config.yaml
n_layer: 17
d_mlp: 1536
tie_embeddings: true
init_std_up: 0.0196
optimizer: "muon_variant"
lr_head: 0.00595
schedule: "wsd"
decay_fraction: 0.674
train_tokens: 395200000
dataset: "wikipedia_en"
MLP neurons of a small language model. Each row is named by its layer, matrix (down: output weights) and neuron, and shows model dimensions 16-111. Each number is 128 + 32 x the weight over its row's rms, rounded and kept within 0 to 255. Numbers have three digits each.
After each neuron's rows, "fires before" lists the tokens most often just after its 100 highest values on Wikipedia text that the model never trained on.

L4.down1239:129156143078112137114107167133150126165183117129087098112119157131138150126132112071152145190123146085144143116156122124160168106140154120130134139136120117114121151105191118117083055150154123105152101129092149080130150113137157062163132115091111140100110085136076133129137135102120112060
fires before: ":", "–", " |", " (", "\n"

L4.down80:046110123087134150137097075079081160166120128115094106126093208089130105114143098178130049096135095138111201119146122059081104200088111130142065110127166203088144139116094074067103149147169096139073111170147113120113110164166150168085147123100130093163100131128125139112202214110159097124
fires before: " ", " −", " Average"

L14.down1376:114136175079112119103119144114113125144110140146099167134109144179159095044178130134098096116133105095112123106070101123130064120124109154109133095173101116199086150153146124164102170112154138181069152119162182107152088138154122157127080135100157155102164090167180138129079072122143119091
fires before: " of", ":", ",", " |", " in"

L14.down936:182145113136130156178137165133196159115197116098086148158098153085098135137135122097148154156152129143100140154150132115154156145115109142106083151110157103095155204131101131139152096158138185086077135148127115083059205104181119086136103132079124132136159176106163131104161109117114099068
fires before: ";", ":", "\n"

L4.down615:157143110134154114111143093069097089152154181188160162177165118109187098102043110119122128087189166070174130148133128150108092138110119125129181076145129138099123154112140115143060103115132131125117138107173122134108101150102150137131055098172180092174120139113120113162102074155148102119
fires before: " |", ";", "0", " |\n"

L14.down1135:111165163140174124143084138132149155109139128112135139077148101155100114068127149137161106168115174081136186145119126131140118080125142134168110171170124112139168144158107151134124122084093124168129097175140102118066095091118219138111094179128141114074137059124142163117099147143062171098
fires before: " |", " |\n"

L14.down67:115176126114173157165120096152124169095169160149112064158071123124153126143130135149159143179161102076100156176118067075153164141198115098130155138151155167062131124163156114202031065093148144106134103062170143168070150141143101079119172135152123115089120093153151128179182180095123096132
fires before: "|"

L14.down843:143176105089135099099147116120163109126093173096134126102094055126075098124144149049118159132141170087069135188159123101136141106102184107143081114133087111115102061145095134165113128157096109143135132167135097122129154161177095143149111117121155088173095144134111090131196145133162120116
fires before: " ", "100"

L3.down1012:148112113126087082118129167107142087122160142148086099183086139159136168113142144163134139113093167122130148097164142145146095174162173138173133142110113147095082163087106155081145167166130168164078151094125134160121140154114126139081176097129129116079082062185136143167124150096105142164
fires before: ",", " the", " his", " he"

L14.down210:142162092150002033071040164111178171094154138086144079136138131189097149182132092108103113081157097136176128131167151068091119149130114125126084167102115146093166133077146134098126168174158164143071134139148105132061215087146189125135114082088110154141161141108132181141117134073143112175
fires before: " ", "-", " ["

L5.down25:141139125151109155093160163119182150083074105169165105127069183192144141043191104166141111114108168178157114082156142145113157156146128053108143165124158096114193116135100117107135111134201114111101163132149108066170108073142186141133154094183167110178115143157111144145139126143071101144
fires before: " |", " |\n", ")", "."

L4.down1452:143132159142148152143119106094148123153142122176128082141114179121223113107079188086146179159137138097152149188145091130139145126138130113177110092123124134148120095134068104114110160102078124101094112199134167113116156101092089062186135106163135079079124171183067187110155132161119142138
fires before: " |", " |\n", " of"

L14.down808:066098127111096152132107091082107089006052124102173103161073117129141092113121152141115098169048121123165138137144082138100100125152140130157143145092134120103084146110109131152119105147105118109167126084155152098164131090059134164108174144170172120151166151146095172126153122145134157104
fires before: "7", "6", " of", "17", "16", "ating"

L14.down185:132112093135166127126167197087145112123152125169156130130122101122189056135122092139131125144115108086118122139104143112120123156147143141146125180107141166107122149140095162175166127046148147147093128150164112126109138195127122134158086140133078143028125171133115119134075128110152154147
fires before: " ", "0", "7", "10"

L14.down411:110158137101102100141152113138118112097116145099144166135122113155079142109174138143151123101102115186140123126149111120152118175173130096173109172092110165118101113097120116149135088085083061103124114171123145097092142131140104100111086141083114128115168151135115193118138115101105134095
fires before: "0", "1", "2"

L3.down810:115121137068114095156131093175149188119131142129158175176155237168156066135164112143110144052142157136187144057078187073107095153146081119136175122132112122166150120173147115153111168173105118138131066173125109141107042079133096108103091133067169092106140195100210111170137181169159122075
fires before: "|", "am"

L14.down58:101065138108122162117152157065101169070143146207082112120096131112146211098096073096120088110138173144149146046172120106142137097153147120083132139173118074099122133140088128148134141143124103130136107137131168146150127095120134131135146132085116126125119173203093116138142117130128180102
fires before: ","

L3.down154:118118119161165109172092152119126132130130208130198081136093140122149116086135160165116122074119155141107136117132090090152135148121120098149208116159068119121126136105122109185129175181141152161128146127072132102093125062102110095140157173100138092141148186130150119087127131163111081180
fires before: " ", "7", "9", "0"

L4.down871:128154105148126157151169139108161175169135120124052145103130152173096121096138148134077145130082158135122086095126131105088130080080165130088117126085171157206130095165176098178106090158123119120164095144107138117132106113101067129186123131144126107097181121115204130112110138148159183136
fires before: "0", "1", "2"

L4.down555:085066138175109200147145105027131104107202131181074142099149119119138172111128099159155073083136138118151142131106134117115074111148099117106064120137158130156151092145127093099149139130164131131147193099091127152128188115147119126094107187064181169078142177172150128147139118143099158162
fires before: " |", " on", ",", " to", ":", " were"

L5.down1435:182104070142107106165121114118164121159124171173125151144189167173113162149129138153151092128136115146156119068107119121121133107124132142116091121107134086129164122153092106087098127156139167086165108190075114172089119060110159117124088138132096139100074099123142146072110101084170042130
fires before: " ", " ±%", " Seats"

L14.down784:154088090165166128121049183143128132176106156165164145124106104154154109135136154152180152148148103166042146138081160109119208107113160074153058093101080101106180085115136124183118147100110072142127143122140047162167129115168234138117098099184130188112123126093148153179130130123141137096
fires before: " |"

L4.down892:160122135126079070152116120123123112115165047122129097095185092139116192101176125115119090107096133187150166186160100155099089121095114076114179110122082117105153127166143165133108170155122107084103057123120138122173160133122122133120120159127149129127171138104095102125129129133171067154
fires before: "7", "0", "1", "5", "4", "6"

L14.down27:149100138157154105153128159096125140122139136138096127162140113160147082174213129141159131148091176112090118179158049102063116142131134090098094160148101150120095144157113133135126106169145114152121210156123087128152110104152255072111137120112183167128123092112163158102162158080089140180
fires before: " |\n", "\n", " |", " |\n\n", "\n\n", " The"

L5.down646:160148084126115104116144121158096162154077126127101134174120103099091127121129142142137192175152171163190142091085146101160166122138147125179176071153195124082132156095126182135142127097145155134160188182155098119138155196101179122130114150137100113141088140147102100165106110094143094163
fires before: " |", " |\n", " %", " D", "|", " Type"

L4.down836:153112126113146133164167123178076140150131057167119166134137107155133130101132067108054162124142145154095125118111124134137179101071076117103148099106140123085137102134124082088072106105169114095158150116140109159176163136139104110096137122087133080157138152106161173138143132130078112162
fires before: " |", " to", " (", "Y"

L5.down964:171168154144114160148126125114108151124108046068103087087139163134165122117119109135046129140132078141150130196142102154139097220122110196124112105109140127159143139063111131092090127110148087095084132144122135102190067127151132106064180142144085070114183097154080119138132078094146113165
fires before: " ", " Set"

L5.down678:146124162163106176115076078158112101080123090114147126124071125085204095105115115105140108133173132108110057100133155088104138143175156097159179162124156126137080149121150118071152129144166159075072137102092140084170114164171104069091176143183186181139140152168122103074125142118077184145
fires before: " ", " the", " an"

L14.down1375:142198144078159099096154116148103087159104111065147181145085103117108176177089112142077101151116136129120115148072102152122138125093110110069129109140163101174158134180110085177113146151177102154124197092111155095125137120129092123120122088127133109102199116139107135130094138127151149087
fires before: " to", " with", " of"

L14.down1430:153138125164106102110119121145192122184086091077108155055099147099086107131125093114112136127118117116143139171157100140116074119126094160122162117198125095084069135142127153095096147098098113211102126133160140115123162173135087149148119121142115075165172156135134154144147108115096148167
fires before: " the", " in", " a", " was", " at", " is"

L14.down580:123111153129123154147167175125150132132130125193156201141090108154129131142132149136065158093092159144176090100199080122125125196094158147165082102140100101119112153156179106185071120168163158175143086126150129148125142126126097092122100132152114175097159149108063114089092179095096099194
fires before: ",", " of", " for", " from"

L5.down369:157155171099108146067177206082116135153042075107206178148171095050111136146130127139113142166097130099120138109193107148121142162126097175092106095098144135083087117162144095130117128076153130104161031126087101133142143118134154119126110133110089200183084113123129123154190109117141143095
fires before: " States", ",", " by"

L14.down457:148136136121150143127104129126183111109095147099103089127143145104155117141170134130105081197082132171137116113074094174128139092145079114136095114091070139082124149096166124098185176118147114149089125043108129106152132145126106166144027134099140115128119119085168079167174111141169103128
fires before: ".", "″N"

L3.down1464:118147093109176132141151111111128128159127155122178125097092176123085100069123198080059034097123171120104165129120123121108126118117134121145231147130115146128137160155149115080140142135118059152088146077114093123104103120144152093091102154066107154115133194113137156201123124065144115166
fires before: "|", "|---|---|\n", "|---|---|---|---|\n", "|---|---|---|\n", "|---|---|---|---|---|---|\n"

L4.down217:115105112126184067115081075154089138106097122140121136109120125155110062166159154160081133099118139107123176156098131154110104162103103098156140085132099132156081113099103118132067134146128113120067082120105159087146118106130094112150068134137116165154133161162176131161117165155077051101
fires before: " |", " (", ")", " (−", "."

L14.down547:165066118145152114117148148120130129134122110137145086142161134154167145145161067121063120126130091138175111116147146101148063149064137171154132117178068073114135109144112134100108146173115155067083120143131192177139112131107155152130130171126084073159103128177140085096055102142112092138
fires before: " that", ",", " \"", " the", " to"

L5.down660:177116075129110109161151191168110101146116140144098140135106101138108139173138073131145152089154079118097064099174122110137109170149139123084101133135161139094158143131066155115130087116097148139118152134134122098107113172120141173095126148125110139074157072092128147137082160169124142189
fires before: "0", "4", "6", "3", "1", "5"

L14.down640:162120097083123149171134132111144138116119113103109131187072113129106083107123164159082121165147098114077122106187120126159140142114145126142056123126120145117183116131159080150149122119113102124119119083099110169098116134087145175109104078170147172144107159068171077132126152151116135115
fires before: "9", "5", "7", "0", "4", "3"

L14.down299:095082143227146119181127054152126045144162074126155143115127137123113093094191098132118104180150046143125085074153139140148137105134133108114158101152162115120153144124102083163131171127125112127136154136095085112154146154140213144086191090123108138106092197151093181152148134132061159158
fires before: "|", "0"

L14.down781:174102153061088117146135150138100112130123147136176126144137144147195111162083176119144115089084189020063158130089164102145128129121067102111112105198167119117132122161118104111130072045163149080100143152028164166095126230149118130117161215134110101144130116105165089120134165141148155147
fires before: "8", "9", "7", "78"

L14.down527:133144147158119139115169162127104137170130139096132113151108124160135096146090123166166115137052154113124079140094078099130151132139142167075089096128171110158110107103076080047131132073037097129106129129096118097157140172160238186146074091136135197096109050083108107134134118142112107122
fires before: ".", " Mir"

L5.down1185:091129109144143080078101052140105136171121151142182143176102144137155171124124147086096130116104093129085120165066113086136089064098124113148148122132124141186120187190061117137105144105130141104172079148142136111118143142112135064132112103078189125157142099146154132174107093157100129148
fires before: " |", ":"

L4.down941:144072136191076139141124067154144103173079114096114125073147186167097191151109121118163153117149122176147086136099116079184168132138147116138102167157074199109148162160112066249143082182123092148092086147155157145109138174138179176141178149118079116158106137091118151142166062125139119099
fires before: "|", "-", " by", ":", "+"

L14.down1020:102124109153167207137092174163130144168102130135089169092126117152069113172106153142157127071131082105173198155129161124118150065143173169148160072122155151090151191131165098164085128154178110128165106102121109143062144178121113153121101162141165145131134129147113166137131193152132144139
fires before: "',", ",", "'\n", "\n", " |\n", ";"

L4.down91:135095114117146131134104129121132117105110169094121133115117099089103107126141133159127125152105126119159119138194075202124140074127110151108161109123140154164100147191074108121129114044137103078104112117170204111153110185135156158149107148119164112141150086164165127154107146127091154115
fires before: " |", " the", " |\n", ";"

L5.down176:093153107091096144105096132116077113097078134162119067175116111142153139190159110142123154090077154122134121139107133148182112118164109086149035102098159064129131159148139171141108141134101105136174113110185145116163144124130029113159115126189148112124124192138118118077150144148094133107
fires before: "|", " /", " |", " |\n"

L14.down1124:174149110083220137106079060059116117095097157108128150143125190094133148151112096106139082137163138109146125108103126088114174115143136123141127138096159092142132090187057172213144128131110167136100068093129132129117133112072216106139113151152133086160180139108107105191099106036136088150
fires before: "-"

L4.down1188:136077129123144092138129141134071074137122155127150182174074151101128068164140125145151053117160167056153098179118174123157183146081208085161111133129149109104188079185121152154164120114075114093138143140152106109190032141104100082063085138152082123137142058117092078141111175098106163147
fires before: " |", " of", " |\n", " "

L5.down1192:142169162097127127090143115124107189168127147166128135036091125101113166130088123119140126078123086111109199138103099139157121146179105167160125146096162114193154087148124140120152129092121178139166213153149133145127106077119081124122131084135095089097122113129095142140111031095118128153
fires before: " |", ".", "=", " living"

L14.down384:187186075159121070120106156076162113118086070126118170141150170143151146093169096154171137123116141095127157177163085132103128106127129095163111180151096125162124164139150119196181123137097167133098126144117109147130182103100166157108150134181182093100146101153170138146131103109168130062
fires before: " ", ".", " |"

L14.down549:129124131082131139171119118120161067111172190118143138138102111138186102153115191120127117134093186172095171136143094118204122075127112148101132159175069232184099123171117129185132117227127182144117128068078142118139169148141116147158122064120152102090055102112158126105139137114148111099
fires before: "|", "3", "8", "2", "08", "18"

L5.down229:159115075103135137168140117126174123111169134122115080111115127188130107126134107082105062161136199095150122160075142102154120159112146101136063117140207087092157140160159086116204120181113102139124130115147117126136112072160141113109147082107090117171154111168148085051150117086128095162
fires before: " ", " Total"

L14.down867:095126134142109100058176154130136151101049141134150100119081145116153135115122129141121099127072135122142104103215128140120080154146135160123139137139121143138098117195102132088166094135128091132157143057074143124122172193172130143094105078133178116137151099153156163122133084147113141077
fires before: ",", ".", " and", ".\n\n", " in", " of"

L4.down483:090148125149128121089137104122083138129153169140085111099121122148112128139184140175109059155128097113206101079150095111145052159144145139140127175140159121146165141142164083153115165128044079112119108146094157091148169135114139152127153137096072133118157097124118084141178096141087104154
fires before: " |", "0", ",", "6", "1", "2"

L14.down2:116098113118130051133118154091145154088141157182153091073178135176105073074152126122105096096139091152123105068132102113123119121098100084141127172124144161103129172131087107058180151114116123126147099172146088141181160130204128158129149151073092051138126122132076112056118089152141081079
fires before: ".", ":", "″N"

L3.down602:149139128114084048132090130161175146184119148112157146084148100105096155172142139102164120097067109126113122147135130095104136145119129152148140082156127164161091106130078144114134133104082173135117088110159138115144127108138064129144082154106105120139115107178185113143229111148199155202
fires before: " of", " in", " as", "==\n", " the"

L14.down112:098062124152089134125144163130101105177102147169115146176115118181174140195159155098133131150131128106090133154112113112160139130089112133087091178097156120140139148082104094125194157169096113119136145206116064145101168156147158070120134133151139107166123103123093141079103160130086153086
fires before: "6", "9", "8", "5", "7", "4"

L14.down128:091119160111028063150113108148108096140173124119134127130142134153133151177122096126149114098086118089169131165093156134148117152141142112192148141154091064106088080097150130075155100088147150129145188141091138144136119167100174147155181106093115139086114109171120127124091120112145121162
fires before: " |", " |\n", "1"

L14.down1174:126152105152111078166078148107150143130073125116168101089155128105038134074161074086079123093113092119133112166134141126087102122176123145166084129142163148097151144071172078098146095128095083114126124112131125114121146092161243161151132126129123158119123102169152110112111127120107143166
fires before: " ", " Telugu", " States", " Tamil", " Equ"

L14.down1453:086038084117142134155123108123135150088085129170103137109114129163049098159158133108179147126136116147097108108135113129164141180165124145180137105090060137102134159133074145099104071152060156073109153135135116073108066123127167161146102072113102166117128119096130167149091117111127120138
fires before: " "

L14.down1038:151124115156141147146173138179122142142137069154137111093104133140053056144125182109128141144125174144160168127069109110146126133111113115144179089122174107133150133178119149140118118161110140115158124108147116100142124155113083135145097119125114168144079093095175163085118138104115123087
fires before: " ", " a", " women's", " men's"